MLP neurons of a small language model. Each row is named by its layer, matrix (up: input weights; down: output weights) and neuron, and shows model dimensions 0-191. Each number is 500 + 50 x the weight over its row's rms, rounded and kept within 0 to 999. Numbers have three digits each.
Before each neuron's rows, "fires on" lists the tokens most often at its 100 highest values on Wikipedia text that the model never trained on; "fires after" lists the tokens most often just before its 100 highest values on Wikipedia text that the model never trained on.

fires on: "A", "-", "N", "I"
fires after: " R", " A", "A", "V", " C"
L3.up101:500532451513422534550488453422509473522505482468390455480413544526564495568498507543522546552570434570531494534475506503521582469561484547513516565397565542513481453418565491442499488483599413610541531480429539410399553451566539460545473459615452469481489502485580451502521485535539482546492577577496501481430600541457492506420455491513614518537459473495519549509534500477528496488500561468518483504511510474476451587550555432529538364521450500486415514426514549474517448426458503514437456497541478520510411427497457627505488533618589436504579406528552518520500520493490430458
L3.down101:501556365455440427484427501509456525511523428498479552473480519485434612507448550484512474549448590555553445487598477519430571504504498484580507452567524558474627479528480472531524449574581535477472503395498519496519502564519533531474580466486493458478502553513513492571454478504388535442441516481506429562468538538462456499417601494478463524498427429518438474560547440502555477472394540506547551577600671444487499441545590537579540482532434470498566545547487500528560622499462486427520552479557512454538480485524486495480399546514476521455576433513545473489535512485465469501

fires on: "2", "3", "os", "4"
fires after: " ", " c"
L7.up310:540461522472517520555484498449556478520556477473596492548414529463478489440448441473521525530472549487426602518542518461483434489451562437473439478469507478518390521509445436459461472573402530438533415567457566406509488510466484461475459580493497611526432535528518509481525561470475589601561470508584517527399503503516547381515512463560437522495500581526505509572519590496477452534451659505467617567517507529395458544489456494587446470552449499528597489483477417470442453517551489452595454580555498561488450565493522521439431507440542533486570543394512466464597515466477506550
L7.down310:522422492576624536469576503478563496442525446482499480520594469483494565517440426518544644482385490435523529508496593476471446521577548521539580468528458468455582539465520427476450481520518586669407453435540547475517488505451486450597463482533485447436551549426515576512408503504501466503532502478532492450560545496507391404438491564413491426498497541533560477569512498496617512444460587501520509539536439565454509565550570481431524444508512415494492497489514487496492545551446564534489507503500510441475546446580448554524525500463513503374477502475474596456355484472518472508

fires on: "1", "6", "7", "0", "8"
fires after: "9", "0"
L4.up336:467457567559478551521501480463643607473531501529598535530525543579444534475569502503627480594505502521394553516526521522411488599489542499477544455533511471623429445474437622511524514422488525519533555453489457470452423495553502518486481532530539539491371493583515496466521469547531497472533485581499471497436499463476409534510489514442503456473575495518432441462488408557539498545372511420546516575429524610474496576490395428491402510548386533503544544437361474507492515526535510520524442533481523512504463514520474573423518568490558536452454588509549468475544388497488434434
L4.down336:512474536489532519524486466537551471483453496527487607492453440546556461449605503530506519486462603523559444459485449467464404445560535503561480567441426586454528525483522502497480470494439506523434489472451521459552521558399451455523427542651593590497539582456455464586529354479518487480432500511589542474583440503512490543469545531492509459467536520494435528415540489473567538458579545547491557466439485538434573523447506539413516575411443438491432461599548559530556511558489592490483483538446444433502499453537467535433558473512554390589497491467530473469508442488474465447

fires on: "4", "6", "7", "5"
fires after: " ", "1", " a", "."
L7.up577:468487482437501432611548596551542489463447476525573476563541493411409367488544488426455509553526491515588347441477537499573499482545533485516420496456497560540462352491442601451593487549544588496536512449436572546505484476476494462561455528503508465510505564549504475485565505545487540462564499518561525482516529559458586444432476591518565467460492529557503566540598585589475489481418503462481446468487542503520534546541461481522538498423553577545532478423483439495446469474494507293580563516473487517540493485515471471506457531457524501425528566507519499531524455428513528577
L7.down577:400488498573451501537551483541490510423624484500493512495522443480512575438441504518484552419493477488512605519513416542474460534478473442531518412462584497495495501458550499450425430499471502485523498455427522476490510417529535531448559363478571501441502499484525454559486476502435481477479464456490561493518482405493670499380466489484516415553494526460514503652521514502554558522387593490513495570482545588643500474478557469515466541596518617422491482567542490571454502617499505532458529503506469523515544521428415478508489535490577466435405397489547507449522494516512433397

fires on: "0", "1", "2", "3", " age"
fires after: " ", " the", " an", " (", "°"
L5.up839:463554545501521534522547524566478619521496483465501499526509489523488477606545508442471442458432552509542369454542491484421565555433402457465443474574506516504495460481610510386539521479518468460455506574398441454555485418461503400516476549480553531458491534497403554395532561381490526511456501493610546515642532432413414468580504463405426497483485532481600402522472478539522540510516460485540577561472491456552529491533475548477427492521492469435558526498535466609450502469546482509533498468536510396452452560544520490432586478485449420517526584469533494428543503585428455485
L5.down839:545478566465389538365539609459538470449528517601544429481587582542520466633451473436534461460476529441519465531502484453458478420544473412465512513509478487461461571560599465560428508506519511553500477543613493470558528480513516457536460551616537549570588440473527532456528485522518472431395453447493520596464539560524506511454517490461485461442544472489583531412485439406447397464492459481516493457451465438561494646490455512517433558600494515546428509482497477454474539542484502530499559585444552551580526503433535464476514473473544475508467464490495495559480498597459468479

fires on: " |", ";"
fires after: "0", "1", "3", "2"
L5.up395:592389456366577477473400531518492517485440513483458511510463547468546462560464561552461445476401581469459456524523494564484490552420563612584529538514497383549565550430432482622471537506541464529475576545552451551519460568596534532446465474445550555553448523467497575465546508454510474462484501499440549373470484512495560470508447579480541426480494500474516490436465485553486527513442590564481552521477512485492520460445519468491389449490496583452576478459553535527522539505523440572396431561519499527479452509429419469594446482474456444547521556571491508513582580442432441449
L5.down395:511563567507418491465487519488433499462477493568500556541445476472548451521429499581474470503463556500414458543571515416467514606505489475562556407526491516476594471488552648451459550574548537464558567509445509521505399462561522414406505480472483402516478470487448497493486518524480517485500527522536548514467568538492658540554470512515513457469479498589456502483399504554478515428498529537464546502459488550399550589368537460506488611543486463579587526503601414502543484512466434662523544545405477405488548481493507485519546481384478501550446525525509554554414469497536482539

fires on: "0", "1", "6", "2", "7", "3"
fires after: "2", "1", "0", "9"
L3.up182:472572434433574486521561478509531406463536473483527466523493539450544520566467464456531454533467514483448464523464524439522595472507470480537508527527475516497463636454433474530476552425492443444485457515480427624498477525551471400561464491521549336444552609395521468413417567488579555477477513459453465455475497606557535584450496444541553562563479494558578454433479438497560487506423448402527540540507495449528490577517437514474543503525478574496477454531467561522430576450444431474411472527555485597497599499574525545488530567460515479497431467465525461610464419500542479555
L3.down182:496509555612595538458569490523532433508544577488520499424464518492482510445533509418578510459533554512427484569483460537531407530537518471521422526520479473458450539498557494412555464485523530426486568397520428549479533512547452560533557557443510467495510608521487541483498483585507544534465512466481521513483473565438424473492531488443517435526572506530465513473373442501486466517541484511548539427458434473478515505424367429458532501512465516471504639498437625451502433431443500523425560551517447451436522483451529594601452467516511489629548611533479452561490525511478463511

fires on: "6", "5", "4", "1", "7", "="
fires after: "9", "8", "0", "\n\n"
L4.up465:452488531534471496443469507493516581461500423530451565567358511557546509431544474555541427509545508514520526513481560635513506591476461548483494509442497500487529503456462528469443493439484423523493519418481578441536403600449530551513493546457467490381404617528649515571578465509527532463536498373558476531435500510457543504520491480521537538538441511496500466454389529473555471439418495445524572555436378434505541517427504428498454529445515498410513452572466438477400448534481483475509484536586444491557487589527458531547438540433451504527477569509506562486492399551600553451
L4.down465:455442599517507460520486491519512529547608483554561479474462514456563550485576494642483467345538559515547498531467478539451491442549488463450572537508544550507442539458500493437507416466474516528452520523523457455504472487378557388543526469520499511529529557544503418499452343538430503622526475560446530543584529470472476504492453416541492571487423427496546468531522522578532546477482487471474418529485528581528497490433443566494532467423502436534549430560523555541574531490447543416567471460477598411444464437543487468527493513473535494549418470483507561488515429480492444548

fires on: "1", "2", "0", "3", "7", " |"
fires after: " ", "4", "1", "6", "."
L5.up28:469492473499498462515521432495473407456501566473568512394509521486460464552394527488503493429480596510554371484616512550407448490534569523375498597497499475492554533546490463446438420501524580519541568520615464425555534495447468496402530439554443542457532429491517487500561485493534518514561498443536504522526448552591464603492542498474543437530469587416492491503570538489497518487506486488495556457524566534506434495664483508521479475469406524462452508473542496475524565551510478494533475432515467513478539515375422514525505525433487587525596616481501538513529488443559423437
L5.down28:498546592547428493491442512489561506545521519524464503470506531489392576415492513553516469445488553584437528441559474496560554518502449501444451482495504537442492510424534515530514455595441492468478576480555535411544467540541519628521548569440612434474496428613504541396544475419519506471495459455448442614509503462572540451391526478503544480509494496517438501449515413460501540419482582442511522423513502458487557562518508504587588442518452488526513457562529501465476552524511511548469567633371466473513542577484521507527474532472492490497459447591556549401595496446509465437

fires on: "erb", "C", "L", "D", "s", "z"
fires after: "N", " Az", " N", " F", " An", "h"
L4.up693:485477545560622414433484465511535501568491448459392461510531546470552428505580496490465416608433467452500476488424447491509387471363390478454526409536542471512526486510508532541488495577441431561525511410440518526456428541548485469523412550535529572531508499486466510445502580520471590519534525506464493500537581532486504463514480407461506535465547436545500512528441548508543549574490553480516495455546533551471577529538536437482400582476535604518461513442569463470476521435580562501610536411457601497562475532448537604421518514454549520456551482532460438476507443436532483543
L4.down693:471565551466510436410592390477569526560523429395432520483557420571581557488549568485591544533411533515440457461496572495570580491554563533570541492528488464462504519460469367483508489460466438594490539515415534487398445441472471547510434511493533554477409535532483501504475513554461635451482434489492524403474491470525475461550423394551574511497585398529537563515493439499611516490506513472517544451458460517485527490608497540517466497539492411499570456566437438492442480494462528484561565557555458571430579517508477552492537468518386551470515491529590539452473495463450435555

fires on: "0", "9", "8", "1", "4"
fires after: "2", "1", "3", "5", "0", "4"
L5.up457:535407549444462477520516484484528469427546524426522554587565516548416473602481515588491467429512579548459563441471458436496501513455492395548467481520426400571468466562495440408550467601464492507519400553588484509569460472423493446616430515523534544567465467494491513468469470528431547516513510563586528554528456361476437468478497519543519540488469481505474599504476443450481559530464505536499632547451547536488515519508435566585403487500510512489500441563573492481607456512504460521460536444449544513454584502452540464473408462510628493501445560389474449518481492519466522434
L5.down457:437497483573516491547525558473569507494562498519517497512526547490547508532533430578608524434385450552533485547512407581544515439466471512555454426591546522497459510456452380513458550628449481528442539460444532439515507541497474455434532505502529583510578443583429609450477499483492474374480465479477474479468440493452486547525533558470453570458491534539513447520539559425508481497542522450599518516456511592535451496463523528567485491543506426499452528496524576525499526445440500371520462476436387525627578534427517509538480518508530420591439430498460542508490571468395504436

fires on: "1", "5", "0", "4", "3", "2"
fires after: "6", "4", "5", "7", "3", "1"
L3.up29:461605514484548487537447523568427422415537500540529457454541525452550552476430466551424564552459544477490444505417475610537607535504511504498468534439536425477520405423476412463529531463538513522434459484484542476522425458516492552489472526560541473447485454508524520468481509564457576638533534483522485489540488491570504488591465534448553440409536498600469460563463509499600646531486516472487514592486492501474480546496457511582463477425531550438539508446560465489536559453536515561533539507584460526591486444511440477522534542442442556465469483447462394429382450453453499607
L3.down29:478529566428452433571566542465489502450511429558584568550431449498433551465557530572551481446555465479553569531570411514481443483419490444511469399480513552458515500523528486522441520631521446503549483463552475487594603499494418555552476490488486454578484510529434502434511495524435468434499498461500460439549539447517513556431501530497463529540438526550514571490405466525551482489409589516490417495510536522449579526453487571519610449566494510557468502517523592549573498554438494434544457614414418415500503564463574521529481451493364502503480474452583578443530575513464470427

fires on: "7", "and", "8", "6"
fires after: "9", " L", " S"
L4.up570:455429400470461392450510539534515579495560594441515506463526526471476474501504490515499523567545501413514486412489564472514546446557573479512507512511473504521550512503449505489419516522557370482537503464428405464517456530430523507539499592466427381481569443415448508521520506429486379514488483458518538431504472505579621473382422492584515557597455441539539580401552473558554457542522509532468576548472437491483455497434587530551519454469459506472542535561511491544484558572534638506497522588448578549443532476495534511542509525507585545488497486492489547471397407558518521505
L4.down570:541469458576454588435496470467429523374528500464475526508500547535558495515489463452559581491443547628440453514538609502429528437508495520462506473558506495505449559492498504463441381556439520553565487496510456488450528475530523548448486601504490479473493485514513379433503537504493544467392658504498433503496503610429505461555519521531480430476459456573515468525466513458371560523485477447504520464559460508561574559429507499568499463462549525517471523430479559444595418624549442540507521531530465432516574502467472423583570445518546522639521527494511491534626503508415445471

fires on: " ", " end", "1", "sh"
fires after: " |", " the", " I", " ", " his", " were"
L5.up619:576516524502501406597584488452470574490502487454605429414439484531510481556504574448517528533539504501490549515493494500422482483480394517525440466483569488511503546572515611429443403504535490471524481507506585479498539430415510408460498543483611496500436497516593467558482377502420468560444466567511551521438450518562435484512464430395489448440508465409558572537541530567587476539525387535487494507580492497567361479448525433462520494472569482474518547477464442513482563497519501515463497519481595616558484515471523468544449549510505523469458458502482472450508451611558504453
L5.down619:462429513472527556453461461538439559511490450487625461439535487537543468544574535541444545434482424450527400374494560527459446497520591533495441513509414555491515568402512465579458512435577562586530451505473490537520547504465437509455526496476423408519507507497518456491433474467509441513563474425491509475585587499475457473452524539570547530409551511513570526513579554503557454518569539436510504518487510590377466488341431521515540435545481521451467484544405556502442563461491575456556533543458466555523423559536506551509478509486625484513499515493516522528518502451510458515

fires on: ":", "="
fires after: "1", "2", "3", "field", "6", "4"
L4.up385:576471602530466423477518593531504537587595551525561500448511485504509538507411457382448470421544537487546409524492354581528434635509556480488464482510493533539464497446569615448546528456493510535508586469567451440517609531494477562441448447492484523483439511443471561509520498433432489504572465620531502510494529523506477553516522499470491451560472493494532456528592533496447592476585465464508510468409523535471572553617492482491456470497468522563410451447552535499436509437474543517497387569571516561507448506462479505408449521479476491451407376535506463479508513459450495413
L4.down385:533521471521479506570494541518491517612562517530569584430530578482487515459499437445541457548564514396465471610544444507500409530518574449481517430438467537515521492567600449534426590521411551516443525471520536502586432441466420508498540528489597429498491583467490497425545431465459443501442442565486446538459458584456548498569507410558470479464477543535564577509575474519465533485460472520480512468435501474429548533608499614423535461470397527478435492472566498477500490401442512556502515612532467430487403526566497504550516532518471494477557504498417476409535492471509487481

fires on: "4", "2", "1", "3", "8", "6"
fires after: " ", "3", " −", "1", "4"
L3.up855:425482495561441522423519485566513607464422534479569425480499536529422546470521432456462531570414527580416504485499537497552492498563563457509378518516487382458534427579535554469469508532575551578595492506528468514578527592503424536421492517482510508502563561502537456489505531440468540462533578481625528576544513482477472565453472469535462516522493548479516452499535446516460478515463442501458466437527515441439494450536519495432553543476573543542455512516493512419410617472511550525507583441603598442569486436469460487452470526426619485420458474469475433464499520500533557585
L3.down855:531475539572450453509586629480523435428533489496445426457517469476471559427588467509542602448461443502522539578504485445447526601497619512508576495482483548463492551494472333506447493543447516496439539540460488480493502459541499462444488515492501488513443564494474583522619629401470507535551485451436494490546457424625548595522560515487567451463511526508595557526513479569524451542557486480493536430445493457478458574430517546484472505550438540500427503485604502493525526494463431551501534543465469476409452446521484569562486374526554577432504479540427442557422506416469486457

fires on: "A", "D", "I", "Z", "S"
fires after: " L", " B", " W", "V", " N"
L5.up68:435469458454464466519467429540473497524531417440367513472487471483519479488528500529491534575494496582579389486517488502515508476439484449501420439555501444425471432498490554611494582530396520531516470491533561338588579437521532514545444421495596452493439535571495444470532565541513418472493587546544529486490584468424475528485481481517519538633485503535511541499471530497559456497484448506576565496540527549517522482514483484472446502451497512458551458454490508554557387422439501529466503430596437557436461510448472622553525496537529463530539479485497453453559514520561510572
L5.down68:521567485569449476443565446527529455535546499469416451522556516515509555402429441566486457515491472530555402490461457484508534446534515559504486445529538429540585521542488497473526566563528509453442413473416487482512605517523559522487523488517569452491493515567511444528559461496412647549403420464577500562458523508489333506463502481528554575569489443513523535507465446482520503536404525532556491503479465534529498484535488582428428573505499489469605432499495518553530475454497537487424469532509504535494427481526451533446436538585503505483488500628533479512590548449469437541

fires on: "9", "ing", "ed", "1", "0", "ent"
fires after: "1", " do", "2", " comment"
L5.up672:524512639496481408515535499582514463450480511537389493483503501556563474587495488431528459538533481513478512550530470515554413597543521443561461502551447536603559551511470493552470450581544478451519432531407532512340405431453569565485495433467536484556516518542485387478509436548505524628503476493496472466489444553498459436515463479447524496490516465410456525451538549469578425562463465499432546549480439490431425477538584458542415542557537575404471543556541516575476459441559444533440540491462475510481486580554517509461487505466590495468536497411507491492508576464482615435
L5.down672:466521444499551546460523589486594564502557569456591485571492429457514588471471438548521504443478518520503501488584459571483506414514528438439407453500544514351513504490564469503476441530548550511417582459555522452487466623480572500445448555542483532473494512552480458492507532489491457356487615545475482410550550471521506481373470492491490513511362595520489517473483512492485523521503578481394474433493513553603575545440437611495547538522465404493486555454452526491508552501418502502457474497421425521477514580533527529478575448462516484542529552566513546584427397556512432487

fires on: "1", " ", "2", "3", " +", " −"
fires after: " ", " |", "–", " the", "-"
L8.up510:477466622449431534433624432492455537439556527449524536486555522459516516594554493530453528458588510447567418542430575512397517533539434425437554484495499491504511491452493488564490374435469459466434424479506461435449527505437397479556520470525509537435424525604511455533601461463478463473533460498538484498512441540406528486547443514522524515562492530461530577559431476552466481562559483493604514534487483501639439418566549607445531510566482512437578574532545519452478437502483508469526447554529516507480449487411452621473497476549543429467603566432546546522429545523511485501
L8.down510:523452491469423545411455560515476591495484537486422455529442521524422548504519440504575506481507530466528551432502499553528476447553557524448526505566399570573531547475544419523385484442535514470599472500495512516441454503527480544477438581518549503514502434555443460486488507520495542540569497471546497502425504562463442428471444529448532474428553514573549449496534440593485545510434529522529509329457485602503478508499420623496521479468565504595479568546522552544565559525459510345503555560459446562587434494450502444530422477581474442444444485494554475525550502490524450516

fires on: " |"
fires after: " ", "0", "2", "1", "3", "4"
L6.up689:556524521468500551537397545492430494432521516497481495488506489456565489504508613492470499488430491465475512455439452567537487496522493475451498478533552501397485585386531507538513504510436527431417563529568456451476441484487550532583444582445448455486478500515446461453546482540530559548543445508447488500421510533481515537539406506456551421509538578444502521497545492491454578525457509461481605564471703562520475478435524484469473616381557492532504495497545493509491599430541459545443476475542599500495446511513402549555449494477486418475490585471547579607465503553514520516
L6.down689:370592555455532501472505515523504474507506413526547449433479424491492502496549495571436470472469462538521491425539582524477535577507442444482553439429554507496540502416548473500561474558559477505461607495458433569502387493453479540474539478508461521558536547489434466457527546462573479495516513545548449466507467532417590538469430518414552500474469500556508534482501487500480561509532547536419421554537550541529609500404524577491579520542508459536547493549548502524545489371474505650540562532512397515511568527426458480597459506495390454450402563508505461520609442485494469519

fires on: " |", ".", " -"
fires after: " ", "0", " Yes", " cast", " &"
L6.up553:521481384461470456583473437528532486437493528485510462589526537582556541475463565504452453466483487512479438541481479622500484376466549474419448439494478472554499521519446582435526427516584554425497524625469468518487542492592492488483480474546523491460497550470487560483579507503471474467408471539519512439511447533481495503522407445578518465529549489540525571498477484547486504501477479492497437504523633552498456580465559424435468498506587465603542503393565580454463517507503524490565443525452419510515519546446561499396518559502386504481422537548543528516499482416563565518
L6.down553:529481622465453478463524591452512431567468464500462485457483540464552524459532438600560483438510478552495542505486515460524464446543599468496551458538421565518531482476469565503537502458495454532460649440515491483559481462557410479494580462505458437442555571563552420472421523478540445569629473547487479560501467533470608530520521538599493418473434495478534588469471520492529550515405587424496471532445423524426528532433508527494531528539549526460529508528575567604533468393465449595450476561440462476600512497515461435545453541609526479454555456534419544412555530481477494447

fires on: "9", "0", "7", "8", "6", "3"
fires after: "9", "0", "8"
L4.up700:472551554499509517456491433488527542470584616490403512517549532509503484472475533472484481558531555521460488583465468557423491453518502506433544536507550526639524487457364455531524504458472423434550556504476560509433492531432441467523534587426494420462549473432475497502491471469344542485571453424594504425529520520550467485469411523418439477488506477501550562570436526508544493525515551530458503587584530523518543385482529410600467458427473533507525474527469417552546477444464496534533539516513440591492530513507457541543441553473538464557546489529493538531571510585457533506
L4.down700:403621472508450556467504447490443538496493506496533484526525516532478486502631552540539444531472550517503432476528510388541462482483538542489505592520497540601400421475482524429460453509471506462556562583541438502482470548516507478500554557503467435474490518577481455569456490454452570598447604491592490550490584528443415497551450482537476543496497622486544550423461476579583571531519491556549454555517506506532547533478517463515562550461436388497542539492394539534577423597479511407490423558459428453427489434436487455395550451516551466502471500500489492461570489597500439376

fires on: "9", "8", "1", "7", "6"
fires after: "9", "8"
L3.up123:461531459526456560391487460465579585472560517458486575371455417578458457477447571496480540564510406524463513512508469544489512500508650515475539534448427425533577522495443517468543550489518485406502446496460501546425556639534518467387518462558533475425473438597628484543568488549418461598490507517538521618473486488566525450451462589525530513467454546536504410479449523458518543523395546455519473521463524495540445490451567482498406503509406452430529520554477506474547506507501517527545436510512498519505506505458448473540497603492401496475468629555462477416546454568468564416
L3.down123:412474541595505496382512439519504521544588409572479489538534515545615455492514464524581461512488639501468572524532418517546464421539494550504500495424430533522453521413453510549452386555575507471471497510439443417538549513441509532617469545471576485400512474562460391560504505521433446492491477522517543509507503492435497530486448464541436596422485452458477565430513542455471476467407387575453451466537582538530561486483490506436560543459580483517456553502454547524569510490520504550421571517459484550486556515473402451482605494432565450589472505513536479426443410555517470434

fires on: "."
fires after: "2", "4", "1", "0", "6", "7"
L6.up770:545452430509487463455439528429565470516466436548480500497437453464589503509544594520468470506385526453555464482503563488500526479441490610512466463499544472540457477364498484413551490443497448536385547518489606516566556560581384555520601464513507514482557493436515528395479530449523482447502482505605579478410507497433430537565513492479509415469596485439489494487540497506511506488555454542506542477486554524506516424426434513502497473494511478507418559427569524379456564448450507454496507469515505471518522567456492568482611461516484547594537546571505526435585555593420576447
L6.down770:551515578590489446445430420551462507485504423493557537511424486456507458504446429544538441532500588540441458523425485481418475445545544552502464457424540515456551469544502551463569496542545478563480565482524468507553446484575469465419471463547490464562530526482506529510416410547395522515407445457506492508538478472535531391492457464536504488504575494550552567591491429494501439578493515571466489365493551505516547580512486456516566434470497520579520519465655441497619426465473604579619532576507457458406449521462460510497488467535481503441468537537487496532477481458453401464

fires on: "2", ".", ":", "an"
fires after: "0", "9", " l", "3", "1", "4"
L8.up473:461505517529406535587488478510456431509488547458549611454447513562512472475545405409542471560509489434572445376451491568428427459453553543503592438465440459509467530509571537522479470479530453540497457608491553495565498557449473521488438565522533479440465504450523479435617467490571458537546364499471416453435514559529495521556535452527501430530506478594460468455520471425485471583546457478506526504511501414549505518460463515453542514532588589590548563539522475522449491440512479497553421501518481526566415435500437554540512493464581528495457524562505489487541511479491523421
L8.down473:520477464524459436473556486570558446480448403556522554477445513450627375570520463525543477494498527486507542583585446558530566475511519542497497467570526531508511457472539509490448461455415469522497550545474547403528406517512433445372473501441571321528592603528455440504482568484533519485473407589512518506479560597453454437459462529516485536512485461456583489524448514580435495568513528541441584502454539503510571424484462443467411545493464444479531490514531509572446474548483498496536446424550529520583583519462519560489517545549530450478535517507457468506480494410568532550

fires on: ".", "n"
fires after: "2", "1", "4", "0", "3", "8"
L5.up273:601465395523547635470564524477484465516455487504488539474502462491507659460601555591489554583483489523539399466557553616527455438505539465499477474473536592563454512481433448519554484502502529431606542574568596459506454574475434515478518462514458490511502408503489645440429489424400500468457450555607476469509544455540438493574543478608476470516492444565465523454464474470517494502538507520462445611439515470348523548489423453432418495494487541484484459486559480505473454519497446485462472557468501424450468493448526505419522472507467538488494492555527558528553586539494481515
L5.down273:532477491465461512527404502551488512489489469514554518420427579432532449557517482463560458515490520389361472618509537440490459482591554555515501523576449424498582495495578512442424474437566451503501507478536508502494552442468491494484532500491472440368539497516490561471536436539502525465483405409521463612435409598391503476458635505565582508394507518425494560550420528486572511468463505490473410470529526490476538439511486555476514530535603564571534546546542527581462436426542513503470558569524511404457471566469442528585569487510463591512455512492522560422552442492435490479

fires on: "3", "4", "2", "'s", "1", "8"
fires after: " ", "1", "2", "-"
L6.up488:526554515444592525503474507482493600518469570482498395496500618496385547518616471468492564551485488418541443462559541563467457476498543431534497528401502513484498425435418566488461575492469540600552551461438523470495561572500444430571560466556543488549430572540542436519536535533431470505485391426524460496449543505515519537506480525470503475501426429506498458446590413419463375505456462447549480533602529484388544599478485517427476489529594492471507557433442402445484533563515465461510480549502494484587559512473523571472410460447639581535552518425484506517476416433505512519
L6.down488:509526498581491578541522462403455406473583558469545598418531441471446528509408522528488559550401504427491554478476516457585581575526453475440540495555495464469643510479506459465517519538585419463498552470382492452432471469542526455543370516544472485433477531508573500474443433491560473490561501501469460463428540465542558473509540577490474473519451576526451499629470438503532492527487426485454422503440517471463466470625507518500513473531510505410392505515588532502527495579442499593515463553509478581450573569519463419499477575492515463430417553477534529462468519425476498470

fires on: "0", "1", "2", " zone"
fires after: "0", " Time"
L3.up758:450459516553393451499524594536508458485486475497501501538401470506539470550560594516551489548533451523489526397512394477494482383469550480515432483450470521610547576542465485485581477576466484548538486567463498508460575432497553398513459510489459498591428405571503578544505551510563542525481428552516530604529478517480447470490483556518508484552528510442472469476483419560504537553463469621507512498422548628569441453505543545526480487425475580486550464563505463421523461502470481517500404573419461529473365588534498559532500453403461462459468509520567518407477463537467444549
L3.down758:499511492516567492418526524427542508440525467517468499476580582399519514494532389467617551361497522528545585469539400433522537462558519445431633530567467482548493491491524566477396530441488473471493452536520541410504564562452520452482521466482520586487516482489503556501451515475506462453442487413556540438504443432513499518512432523513440666470413609486480520522456404476661449590476411466461430468565471552488496575410455546433561463512528497544524471537492498508535454494557528521457400463473439530542517546508532541476605476474432515554496537579542523513522484593470402512

fires on: "2", "1", " Res", " Hel"
fires after: " ", " ("
L7.up423:517392525524612673505526519516481476574487455576547404535533397481478466474499453453492564457492420457512452548537583474477460553528517552522532480428514557488447533470447520433440493518581469485525486596519524552585488609538471483517442445433601483554495507619473550538493509485592519511451442486512565491498547504519478447525438506541472549448472475526563462546485532506518469511521468513495440486562439462599509409630481434413387525505483495513533439531518574460409488376624491522575411482521488523465530515486498512482506502504504519454519436410447532478503504454445529510
L7.down423:457524462456465477461480496509556543515494499551458484477494442484468521460530342482505535505425581496492425596474459505497468566542585457519504448551534387533629576435452308509472427598484501523518508524498551497486446525517485493564499624482451551493447513441456516559544537588481552517501452507512509449464428504487524525474567373409465472535458455460513451469488536525564476532487534554461531584483531567508454528448470566499498548419518482422431585503569494543556537536512601528588483497514487463434580497452485588535489512511560506553488558469480584513619503420502459542